{
  "activation": "swiglu",
  "norm_place": "pre",
  "lr": 0.00985,
  "lr_mult_o": 1.5,
  "beta1": 0.95,
  "decay_shape": "linear",
  "seq_len": 2048
}
MLP neurons of a small language model. Each row is named by its layer, matrix (down: output weights) and neuron, and shows model dimensions 16-79. Each number is 50 + 12 x the weight over its row's rms, rounded and kept within 0 to 99. A neuron's up and down rows have the sign that makes its largest values positive.
A block is one neuron, or neurons of one layer that tend to fire together. After each block is what it responds to, as a language model described it from the Wikipedia text at the highest values.

L2.down75:56 45 43 53 56 46 21 54 34 42 36 57 58 52 41 51 57 35 54 58 57 52 53 59 54 45 47 47 57 59 60 54 43 50 41 42 41 56 38 44 37 31 46 51 46 55 58 56 41 48 34 54 47 30 61 62 41 52 46 43 33 48 57 41
L2.down1137:33 65 51 47 52 50 31 45 65 34 47 46 60 48 34 54 49 69 59 44 46 58 50 77 33 39 55 31 48 52 58 41 67 64 58 59 44 39 58 46 45 40 68 35 50 48 70 70 74 42 45 43 49 44 54 65 67 42 31 52 43 40 57 32
L2.down1701:43 49 44 59 49 65 49 57 52 35 46 43 76 49 58 37 44 43 52 41 55 54 63 71 48 63 68 44 41 54 64 49 57 62 44 41 46 46 55 53 82 49 44 33 37 47 43 53 64 55 49 54 59 36 35 42 68 43 67 67 30 34 25 61
L2.down1783:41 46 32 36 33 42 41 48 43 49 50 43 24 58 43 56 29 42 55 42 61 67 16 49 71 64 53 55 71 60 47 41 50 40 48 62 38 46 54 61 63 37 41 47 42 54 39 51 19 54 61 34 46 39 51 69 55 52 58 52 31 72 49 34
L2.down1895:42 47 60 46 52 54 56 37 43 43 56 48 72 39 44 48 58 63 31 55 63 55 49 64 42 49 67 58 49 52 34 54 30 48 55 55 39 52 47 63 48 48 54 64 64 72 46 78 41 43 66 42 54 75 51 56 50 44 52 38 40 58 49 64
L2.down2014:49 45 39 74 36 44 45 71 38 65 49 46 43 59 48 34 44 46 58 33 36 49 53 55 59 63 29 34 46 54 46 28 41 38 62 31 46 36 39 55 58 53 46 49 23 34 60 72 48 46 29 26 47 29 47 53 44 60 51 62 43 51 45 38
L2.down2100:70 43 54 55 43 70 17 58 50 32 41 50 65 45 39 23 48 42 64 64 51 60 47 37 42 56 56 68 41 46 34 58 46 39 63 30 74 63 63 52 30 44 40 68 52 62 35 60 34 42 47 56 55 55 68 49 54 56 29 24 65 61 50 57
L2.down2254:24 44 34 46 66 57 57 51 47 46 59 69 47 58 62 45 51 47 67 64 37 44 47 51 35 39 56 67 64 32 42 61 49 60 24 51 51 52 58 63 49 36 55 35 52 53 31 59 39 33 28 50 51 47 45 48 65 38 51 51 50 67 05 75
Word-piece after initial letter

L2.down564:64 69 69 44 33 36 68 43 65 41 48 51 38 49 54 67 55 39 38 32 37 53 47 25 68 58 47 50 53 62 54 34 65 72 57 33 44 45 50 54 41 37 43 54 60 62 43 38 56 47 54 43 47 32 76 45 51 64 55 71 42 62 22 72
L2.down628:46 50 63 65 61 57 49 51 37 43 55 46 35 47 40 45 41 49 67 71 43 35 48 57 38 60 66 65 40 59 53 72 45 49 42 56 49 48 46 49 47 37 38 42 57 51 29 40 51 42 51 53 56 51 43 50 54 61 79 65 34 64 66 45
L2.down715:51 46 64 56 43 32 44 50 47 64 38 52 55 72 59 77 34 45 50 45 57 23 62 33 61 42 50 69 51 46 40 64 59 42 34 47 41 47 47 49 47 21 55 43 53 41 40 46 52 29 43 58 49 55 17 27 39 37 37 47 61 80 49 32
L2.down989:53 26 56 50 49 63 38 60 62 64 57 58 57 44 41 47 55 51 69 42 66 30 60 51 57 71 43 55 31 67 44 33 88 62 50 56 66 58 52 63 35 54 54 55 34 66 48 54 51 47 51 49 45 45 53 40 57 59 52 50 39 45 36 67
L2.down1089:45 55 46 51 59 53 49 58 38 55 67 51 52 54 46 46 30 53 53 59 51 66 51 40 61 51 39 47 58 37 49 50 58 42 64 33 50 43 59 48 52 40 43 33 26 36 42 38 40 38 44 63 59 56 62 51 66 48 55 26 55 41 46 52
L2.down1136:42 59 60 53 43 39 50 49 40 43 53 70 54 51 45 37 54 41 64 41 62 46 34 26 38 34 28 38 36 52 46 38 49 61 56 60 65 50 28 52 61 43 44 54 53 61 47 66 55 46 40 30 58 52 50 31 37 46 53 38 40 36 54 54
L2.down1733:53 64 44 63 50 34 61 47 69 32 53 45 65 70 46 52 65 53 56 55 35 40 68 40 41 51 49 28 52 66 36 54 63 57 57 65 60 60 58 42 69 64 51 39 40 54 53 40 45 43 53 74 48 45 55 44 65 57 63 32 45 82 44 68
L2.down2285:48 63 68 46 55 40 37 41 46 49 38 65 44 46 53 41 68 39 56 57 51 62 47 53 57 50 43 61 63 51 57 33 63 64 49 67 43 47 60 52 50 56 57 28 58 71 48 53 57 52 61 57 62 63 24 40 49 58 50 32 69 43 58 29
St. abbreviation continuation

L3.down398:43 40 56 49 40 57 48 58 53 31 61 44 64 46 38 49 59 62 40 49 58 47 44 29 61 46 32 50 51 46 41 60 53 37 27 58 31 36 50 42 54 35 54 29 35 50 47 47 47 55 53 54 41 23 59 48 55 48 44 35 64 49 57 42
L3.down1502:48 49 55 78 60 56 49 66 56 61 65 42 55 45 37 56 44 51 49 54 67 48 33 56 49 54 48 47 42 55 61 56 39 53 41 54 47 33 43 36 57 59 44 65 57 66 49 54 63 37 61 55 53 18 50 46 50 56 67 49 55 22 46 36
Plural noun endings

L5.down928:55 36 71 68 45 58 66 49 36 33 48 40 50 51 58 33 50 66 64 46 58 26 25 60 50 43 38 23 36 54 51 28 72 83 55 55 78 46 61 40 53 42 50 49 46 56 58 40 63 69 58 43 48 46 56 56 46 47 49 65 51 44 62 49
L5.down1148:70 38 35 59 49 44 53 56 39 40 43 46 63 48 35 52 47 61 33 41 62 37 42 46 67 69 51 58 34 45 51 44 37 43 56 43 47 66 45 49 67 48 31 34 46 47 53 41 47 50 63 69 55 26 67 47 51 53 48 40 40 39 61 38
L5.down1741:46 39 58 47 46 60 38 44 49 65 56 50 68 59 58 49 19 73 65 40 70 49 48 51 39 56 31 38 74 57 53 41 62 45 61 62 43 46 56 44 59 48 49 35 42 55 59 75 39 25 72 47 50 50 42 46 72 42 58 48 60 34 52 42
L5.down2118:68 44 45 53 67 25 33 46 48 58 57 40 63 64 39 75 71 52 37 53 45 60 53 50 60 57 43 43 59 73 54 67 46 44 38 57 43 42 43 81 58 40 51 50 40 12 62 58 42 60 40 37 46 62 48 58 34 65 61 57 54 56 59 43
Plural noun endings

L3.down1573:37 50 73 53 53 49 42 63 69 54 63 50 45 31 73 39 38 49 47 48 43 41 61 41 64 39 49 33 51 49 50 52 52 53 30 71 46 45 33 32 25 55 40 21 70 66 44 54 70 38 51 50 41 31 56 49 54 53 41 60 37 62 51 51
L3.down1646:57 37 59 16 63 36 41 62 36 40 36 41 59 42 54 45 41 29 26 43 70 59 40 54 60 48 54 78 43 53 56 57 48 73 45 44 27 43 42 40 57 52 57 57 64 67 42 81 66 37 28 64 48 55 53 44 42 61 49 49 46 56 66 43
Mid-word fragment pieces

L2.down179:47 46 61 58 29 58 32 70 62 54 25 33 31 59 31 53 63 62 49 48 43 61 55 44 45 40 48 39 61 46 62 51 42 50 71 46 54 42 36 70 51 54 31 36 46 48 69 39 29 55 52 57 46 55 74 48 58 23 69 42 64 49 53 44
L2.down348:62 61 53 53 38 54 40 36 41 48 50 42 65 60 58 67 54 54 56 63 28 48 82 74 52 35 49 54 50 40 42 48 58 56 34 61 58 51 53 51 39 60 36 51 54 55 47 39 30 62 36 48 36 43 70 46 56 55 35 57 26 50 64 41
L2.down730:39 57 44 62 56 62 41 37 58 39 53 75 53 64 44 48 40 53 48 39 61 39 20 38 62 49 79 44 26 56 52 42 36 51 66 47 58 53 60 76 45 44 52 49 53 62 21 58 50 51 47 43 43 41 81 42 72 34 50 64 54 37 44 61
L2.down1034:53 66 42 74 62 40 60 50 55 30 45 63 38 66 52 54 47 57 53 34 39 31 49 44 41 36 45 56 26 53 33 47 50 46 63 73 50 68 42 69 63 57 32 35 53 50 55 37 41 23 71 52 39 30 61 53 46 30 47 40 44 35 58 46
L2.down1040:56 44 61 40 59 58 41 36 72 52 43 66 48 48 63 59 61 56 41 55 67 41 40 53 64 49 42 49 54 56 75 32 65 39 52 48 54 65 37 57 60 36 55 48 78 42 38 44 42 66 26 39 48 46 68 57 56 59 52 64 70 41 88 56
L2.down1335:50 35 43 58 19 43 50 60 65 43 44 53 47 57 35 36 61 59 62 51 61 50 51 47 32 41 77 42 31 48 46 56 50 47 56 47 37 51 59 59 60 39 59 50 51 62 50 46 41 37 56 53 66 48 59 51 53 61 44 38 31 59 43 31
L2.down1979:62 28 57 56 52 53 49 57 59 28 53 38 50 68 41 50 59 64 88 67 51 58 49 62 66 54 45 41 62 56 46 52 69 59 51 43 47 57 41 28 55 50 39 50 47 49 74 38 45 67 50 54 56 40 43 38 63 48 55 38 38 39 53 47
L2.down2302:46 59 57 68 44 37 62 54 54 59 51 62 37 53 25 58 46 47 41 57 73 68 81 55 51 61 44 25 30 44 42 41 41 62 80 43 36 69 53 43 49 43 51 66 63 35 71 48 56 45 50 46 34 46 66 62 18 46 71 54 21 58 47 43
Name-internal tokens

L3.down1972:42 36 63 63 61 58 43 41 43 59 47 73 52 49 77 49 55 47 60 41 68 48 49 70 52 37 78 34 52 39 50 38 64 52 38 37 53 64 51 46 44 61 49 61 52 48 39 60 38 52 63 51 47 48 47 60 72 57 59 47 53 55 58 39
L3.down2353:67 52 71 53 64 63 33 64 32 51 49 43 60 57 24 56 41 58 35 50 48 35 42 37 75 52 41 36 33 45 63 46 27 48 59 36 67 55 43 49 47 49 21 74 64 36 67 56 45 43 33 63 57 48 42 66 65 50 60 61 24 54 36 46
Mid-word subword fragments

L5.down270:66 61 44 40 68 50 43 64 59 75 74 16 54 38 65 70 30 45 56 49 31 69 32 55 50 44 61 65 48 79 64 52 41 46 59 47 66 56 81 51 60 55 45 53 58 22 60 44 51 51 29 41 57 61 56 50 55 51 48 39 41 65 44 38
L5.down1295:56 56 70 62 51 41 41 65 47 34 67 53 25 40 29 48 44 42 46 28 62 40 28 82 81 45 43 48 59 30 65 31 44 55 55 62 48 60 64 47 53 40 47 43 55 53 67 65 74 44 34 54 63 52 40 40 54 59 52 43 53 52 78 45
L5.down1761:61 60 69 45 38 51 37 67 32 56 57 43 63 68 34 46 45 33 32 46 50 43 39 65 47 50 66 39 51 49 61 54 53 26 48 45 64 75 31 60 66 41 50 47 62 76 54 70 49 45 52 45 39 42 68 64 61 46 52 40 50 46 31 46
L5.down1814:46 29 62 37 35 48 55 46 44 37 60 56 51 69 36 42 64 31 64 55 62 70 36 51 49 39 37 28 55 38 50 42 42 51 37 58 51 45 36 66 40 46 49 63 43 30 57 33 45 56 52 62 54 49 69 57 49 28 48 57 53 60 47 29
Middle-initial periods

L2.down83:68 65 42 51 31 76 56 56 45 54 20 43 37 71 67 67 40 23 65 52 42 41 29 42 56 58 56 46 40 43 38 56 41 62 69 33 59 52 58 68 36 64 42 40 50 41 41 31 48 45 57 68 40 59 33 43 49 36 53 35 52 66 45 32
L2.down397:42 54 54 37 60 57 69 37 61 45 57 59 40 62 45 50 43 41 54 56 59 53 47 48 46 44 44 56 40 41 32 36 37 32 61 58 46 72 56 43 40 48 62 65 49 56 39 52 29 54 21 43 43 52 65 35 48 18 47 45 46 60 43 53
L2.down603:78 41 49 57 66 37 48 59 30 49 70 52 32 82 57 64 39 48 51 54 46 37 55 26 33 41 46 58 51 40 59 75 63 64 51 58 39 54 40 28 51 72 18 51 65 16 44 54 47 38 25 63 29 58 56 34 21 56 40 61 53 68 42 44
L2.down672:67 62 60 55 52 73 35 44 50 43 77 43 45 39 34 37 40 35 50 48 42 38 41 45 53 53 45 54 66 48 45 52 67 36 60 59 46 53 54 30 53 55 84 43 68 64 21 37 47 43 60 65 64 59 39 37 67 51 59 44 44 57 57 55
L2.down1504:70 65 35 40 45 51 41 78 51 54 41 28 48 36 47 58 42 39 41 40 32 60 33 51 66 58 53 51 42 57 46 46 58 48 41 46 61 51 27 45 58 32 21 52 40 39 50 61 44 56 39 67 59 57 36 62 41 42 55 62 40 50 60 53
L2.down1508:50 55 57 46 60 60 48 60 31 49 47 45 52 77 45 42 50 43 61 40 46 53 37 53 35 65 51 41 51 42 64 44 44 42 49 72 51 29 45 41 63 62 54 27 48 44 45 58 43 59 30 40 37 57 44 45 69 53 49 53 53 54 46 38
L2.down1543:39 38 40 52 38 47 52 41 47 50 42 63 42 51 48 62 45 42 38 64 62 54 56 54 41 49 43 61 34 53 48 40 55 48 58 52 56 32 45 46 36 40 69 43 52 72 59 44 47 44 55 46 59 70 54 54 66 37 35 40 38 23 37 38
L2.down1556:45 56 65 60 53 36 43 51 26 38 31 56 56 57 45 37 73 45 43 65 45 46 58 60 52 29 36 55 24 76 61 52 53 51 42 68 60 60 56 54 59 55 46 59 61 40 56 60 54 44 32 35 38 44 51 57 34 47 66 40 52 67 58 70
Second piece after initial consonant

L3.down822:53 65 41 24 70 33 48 56 86 63 33 38 48 72 74 40 59 47 53 58 48 57 48 74 56 51 71 52 62 56 25 49 37 73 52 53 70 65 50 49 42 65 55 42 49 53 58 52 36 55 45 47 43 41 48 56 50 54 37 38 48 65 49 48
L3.down1274:56 58 55 41 53 41 53 46 47 34 39 52 50 41 76 45 32 33 60 48 35 34 52 71 56 79 56 43 77 55 31 70 73 35 49 40 48 74 45 52 47 54 51 43 59 66 57 58 56 34 39 51 69 47 61 51 40 38 35 59 40 71 40 60
Mid-word syllable fragments

L2.down49:44 44 47 50 53 59 58 50 46 81 53 37 46 48 49 62 30 66 52 38 55 33 37 53 53 47 55 56 63 66 57 41 50 58 50 77 51 51 63 66 42 45 46 55 61 55 43 58 72 70 60 63 57 39 36 63 47 56 47 62 33 41 35 29
L2.down134:43 52 82 47 40 52 40 69 51 69 46 29 55 56 49 64 51 36 54 60 65 47 20 38 57 44 56 53 61 49 44 45 44 43 52 59 62 52 41 42 62 51 46 63 55 53 56 44 56 51 53 59 31 57 24 50 53 56 57 23 55 44 44 52
L2.down279:28 68 53 49 55 63 46 40 23 33 46 45 58 45 55 37 53 66 49 61 51 40 33 65 48 36 52 48 50 69 67 66 42 37 55 52 49 61 47 49 41 35 46 50 36 62 56 75 47 38 61 42 36 65 46 49 57 47 34 39 46 41 34 62
L2.down1164:39 34 66 44 55 25 58 46 44 46 27 67 47 37 52 68 57 61 47 30 81 51 44 39 44 32 53 44 60 32 50 74 52 67 47 31 48 56 48 31 44 47 48 67 50 68 40 56 66 54 36 44 51 49 56 54 64 74 36 70 33 35 27 44
L2.down1233:53 44 39 46 49 46 55 40 60 33 44 53 50 43 65 45 56 48 37 58 50 61 51 44 39 46 47 46 55 50 69 21 40 52 41 35 43 77 52 55 58 51 46 51 55 31 30 60 44 73 61 49 53 49 63 51 48 63 79 46 56 51 60 34
L2.down1389:59 58 51 64 37 49 54 63 46 81 41 42 49 64 48 48 75 52 39 59 52 48 51 60 67 48 37 61 39 52 42 36 65 59 61 54 36 30 37 40 49 68 51 55 56 41 62 47 54 47 73 55 40 14 62 68 51 50 67 57 67 57 45 43
L2.down2266:41 46 33 46 57 67 54 42 62 53 82 10 47 58 50 34 71 48 45 59 51 55 19 22 62 52 44 51 54 14 57 51 62 25 50 71 36 39 66 56 52 39 46 69 56 75 65 57 50 51 51 37 48 42 55 47 78 54 51 60 37 54 61 53
L2.down2309:32 47 45 50 35 41 43 45 68 23 47 60 33 43 55 24 52 53 38 59 46 50 61 63 41 56 38 62 40 52 38 68 49 44 48 37 43 50 64 38 58 53 55 52 66 45 54 55 51 63 46 35 61 58 31 48 46 52 49 60 48 39 45 40
Plural -s word endings

L2.down351:36 54 51 60 32 55 46 56 40 49 66 33 46 49 46 48 55 33 63 62 45 52 38 47 57 51 54 76 58 46 42 48 69 73 39 24 33 55 46 56 49 49 28 63 67 55 50 63 50 40 34 49 52 60 53 66 36 43 27 40 60 41 42 57
L2.down429:37 52 66 39 55 57 45 52 60 52 48 54 86 44 53 24 52 40 64 31 51 82 44 53 39 54 54 45 45 43 64 51 49 56 59 58 52 73 61 67 49 51 31 50 57 71 48 44 31 71 69 44 55 39 51 65 57 78 46 50 52 63 43 39
L2.down917:47 55 63 74 57 35 53 50 53 44 53 49 44 62 45 33 46 67 41 35 46 64 59 58 33 46 41 43 57 64 61 63 41 62 41 77 58 42 51 74 51 48 58 57 50 49 38 30 34 54 40 45 71 48 48 35 69 35 42 52 60 48 60 37
L2.down926:37 45 77 48 52 40 28 32 53 44 43 64 41 46 52 60 47 47 43 50 50 43 62 49 60 38 57 35 67 44 45 80 39 75 34 42 56 62 73 59 56 50 62 46 45 69 54 36 47 70 45 50 35 35 46 35 48 50 69 43 41 43 68 35
L2.down1327:63 56 45 41 58 31 56 54 46 65 59 47 62 39 46 40 62 49 68 65 45 64 49 29 42 35 65 47 80 39 44 38 58 47 44 41 69 63 58 64 76 40 60 29 57 45 52 14 50 64 73 43 46 48 36 68 47 62 34 41 45 55 76 46
L2.down1501:58 57 51 36 52 61 53 58 37 53 51 51 61 43 79 53 50 37 50 57 54 26 24 53 55 54 31 46 20 54 37 62 56 67 30 62 57 61 53 56 40 68 27 56 40 53 63 64 52 50 55 38 46 45 55 50 72 54 37 57 57 59 69 29
L2.down1734:43 63 48 56 42 56 44 58 39 55 45 44 59 34 65 49 68 45 44 52 71 51 59 43 15 42 32 35 45 58 53 37 78 31 46 45 52 46 50 47 56 42 32 19 75 55 38 45 54 37 36 45 50 58 72 44 39 56 52 44 50 52 71 65
L2.down2217:37 41 39 64 36 36 52 47 55 62 50 44 55 62 59 63 34 62 41 63 32 54 60 57 61 49 39 67 45 39 60 39 52 76 65 41 42 30 33 57 20 38 69 34 48 50 40 45 18 54 28 41 51 42 63 69 51 36 72 41 60 45 37 52
Mid-word subword pieces

L2.down47:55 69 41 45 49 49 26 41 40 34 55 47 55 36 52 53 57 56 28 63 28 62 65 66 64 63 57 65 56 61 72 50 41 52 47 56 52 57 54 40 50 56 53 60 37 54 51 44 28 33 47 40 50 54 68 47 62 53 45 31 28 46 54 81
L2.down180:96 31 63 32 37 49 44 44 56 57 85 56 47 66 62 49 41 51 49 46 62 59 54 57 57 44 50 22 64 46 38 44 38 27 40 58 58 40 57 59 49 45 45 43 45 51 36 53 59 56 52 54 45 59 49 54 50 59 43 63 60 54 36 51
L2.down501:47 51 29 66 48 54 60 59 37 53 58 56 56 69 52 33 70 64 31 45 41 81 55 50 69 56 53 34 58 62 70 62 50 54 57 63 20 19 58 50 73 64 64 76 47 15 67 68 40 60 67 54 54 57 67 43 47 45 50 56 31 63 39 45
L2.down786:55 56 46 43 53 63 34 38 63 35 51 42 45 59 49 61 42 42 63 57 19 73 44 52 66 56 55 26 49 44 47 56 55 48 62 40 68 44 33 51 38 41 58 47 52 49 48 38 38 46 63 46 56 42 62 66 76 59 39 31 69 55 53 80
L2.down883:72 36 41 41 34 44 54 65 59 45 42 52 70 33 58 51 66 46 46 67 39 63 52 46 49 47 43 18 44 60 61 43 48 64 33 72 53 56 36 33 55 27 60 43 46 76 57 32 59 59 43 44 59 79 35 67 54 50 79 40 39 31 30 29
L2.down1384:49 53 63 59 41 39 48 45 45 64 54 40 48 49 51 46 81 46 52 30 44 58 45 57 34 56 55 40 34 37 60 56 48 44 64 80 53 39 53 62 56 41 38 49 50 54 61 51 48 53 45 54 49 60 54 45 48 45 34 40 52 36 58 64
L2.down2310:40 60 48 52 68 49 56 38 69 37 48 38 36 37 43 62 32 57 67 66 43 49 43 58 28 49 55 37 46 42 47 25 47 38 38 77 49 40 66 53 36 41 57 53 48 35 59 47 49 35 24 59 61 48 35 40 43 56 46 37 51 60 54 64
L2.down2333:72 65 56 62 33 57 51 37 46 49 33 43 34 59 59 46 62 43 62 41 56 50 37 26 46 69 59 28 49 59 50 58 44 58 53 48 73 63 51 42 41 41 43 54 36 72 25 52 46 33 54 45 74 54 66 49 44 62 64 46 53 30 39 42
Mid-word pieces after "t"

L5.down71:60 37 44 42 55 74 47 36 54 42 42 35 34 71 50 49 58 75 25 63 57 57 69 24 70 40 46 51 27 59 50 28 55 37 46 48 52 74 34 57 40 43 59 42 63 54 33 75 50 42 65 34 46 55 49 69 32 44 26 44 59 60 53 54
L5.down1109:30 52 38 86 32 50 44 50 58 27 60 67 47 29 48 36 37 47 43 58 54 59 43 42 68 52 69 45 57 50 59 34 51 60 44 53 40 40 56 59 36 52 60 56 49 42 42 47 27 43 42 41 39 45 53 44 44 58 57 49 53 42 96 43
L5.down1213:68 55 52 68 51 41 46 92 51 45 51 50 69 34 64 43 27 36 45 74 44 39 43 67 65 49 47 56 41 56 51 44 51 49 57 37 38 45 54 18 53 50 37 68 57 42 27 42 55 49 59 53 56 53 38 63 48 49 55 54 35 56 52 52
L5.down2179:20 46 38 46 62 22 37 57 60 52 86 52 60 53 55 52 41 33 42 60 30 50 36 41 36 43 64 60 43 32 40 41 41 73 37 38 69 60 38 48 56 32 70 50 56 42 63 60 57 67 42 48 77 62 52 62 49 48 56 29 64 47 39 51
Religious word pieces

L5.down582:63 56 29 48 45 55 48 57 49 63 45 50 52 61 48 63 51 53 78 60 52 42 54 66 57 33 49 54 30 32 42 61 45 68 56 59 24 47 47 28 39 42 60 47 46 52 52 76 59 43 58 61 42 50 55 51 46 44 47 47 53 56 42 41
L5.down671:42 76 47 47 50 47 60 47 61 43 56 48 65 39 31 56 35 65 45 41 59 27 55 56 55 41 67 46 56 70 60 61 47 38 63 56 63 74 57 50 33 49 46 47 48 40 55 43 47 58 65 58 25 56 36 69 66 34 42 64 40 37 35 40
L5.down1804:38 47 57 44 69 54 50 54 30 58 75 50 55 49 48 50 46 45 47 37 48 41 46 65 40 50 51 68 33 57 44 40 45 59 47 50 56 44 37 42 49 57 36 56 34 46 43 45 44 28 58 52 44 38 46 52 43 43 66 50 54 43 43 62
L5.down1915:61 55 31 57 58 49 53 51 32 47 49 52 50 38 54 50 61 61 57 56 47 51 59 54 44 69 51 46 42 73 51 46 41 44 33 65 43 40 47 84 56 59 57 62 41 46 54 50 32 40 41 52 53 53 35 57 42 36 43 34 33 59 81 54
Mid-word and mid-number fragments

L3.down1260:64 43 61 38 61 63 28 56 67 72 41 42 59 56 63 43 64 69 51 55 51 46 54 61 60 58 71 52 66 56 68 38 62 39 59 67 64 51 65 70 48 45 32 34 63 51 54 39 22 65 59 37 35 41 67 33 37 70 37 54 67 70 48 47
L3.down2210:47 67 44 31 56 47 42 47 50 59 43 56 56 42 40 60 62 36 56 50 74 47 40 59 31 60 47 57 54 53 61 59 43 56 56 69 41 50 31 70 51 55 48 26 49 36 46 45 31 41 45 42 73 09 40 33 55 44 29 59 61 45 61 62
Given-name word pieces

L3.down733:59 36 33 55 40 50 44 32 67 38 69 53 37 49 46 44 48 61 52 53 56 49 54 53 55 63 63 63 56 38 43 51 51 41 52 84 39 48 52 53 55 37 59 61 33 62 33 46 41 43 42 43 59 58 35 37 51 70 33 46 41 64 20 53
L3.down1735:07 29 40 44 37 42 54 77 60 57 64 42 37 51 50 75 53 49 60 41 34 64 54 37 54 51 30 50 70 41 43 42 53 24 49 38 74 56 64 41 37 34 43 59 48 51 49 56 40 70 63 45 49 72 46 30 29 35 47 56 71 62 35 50
Mid-word fragments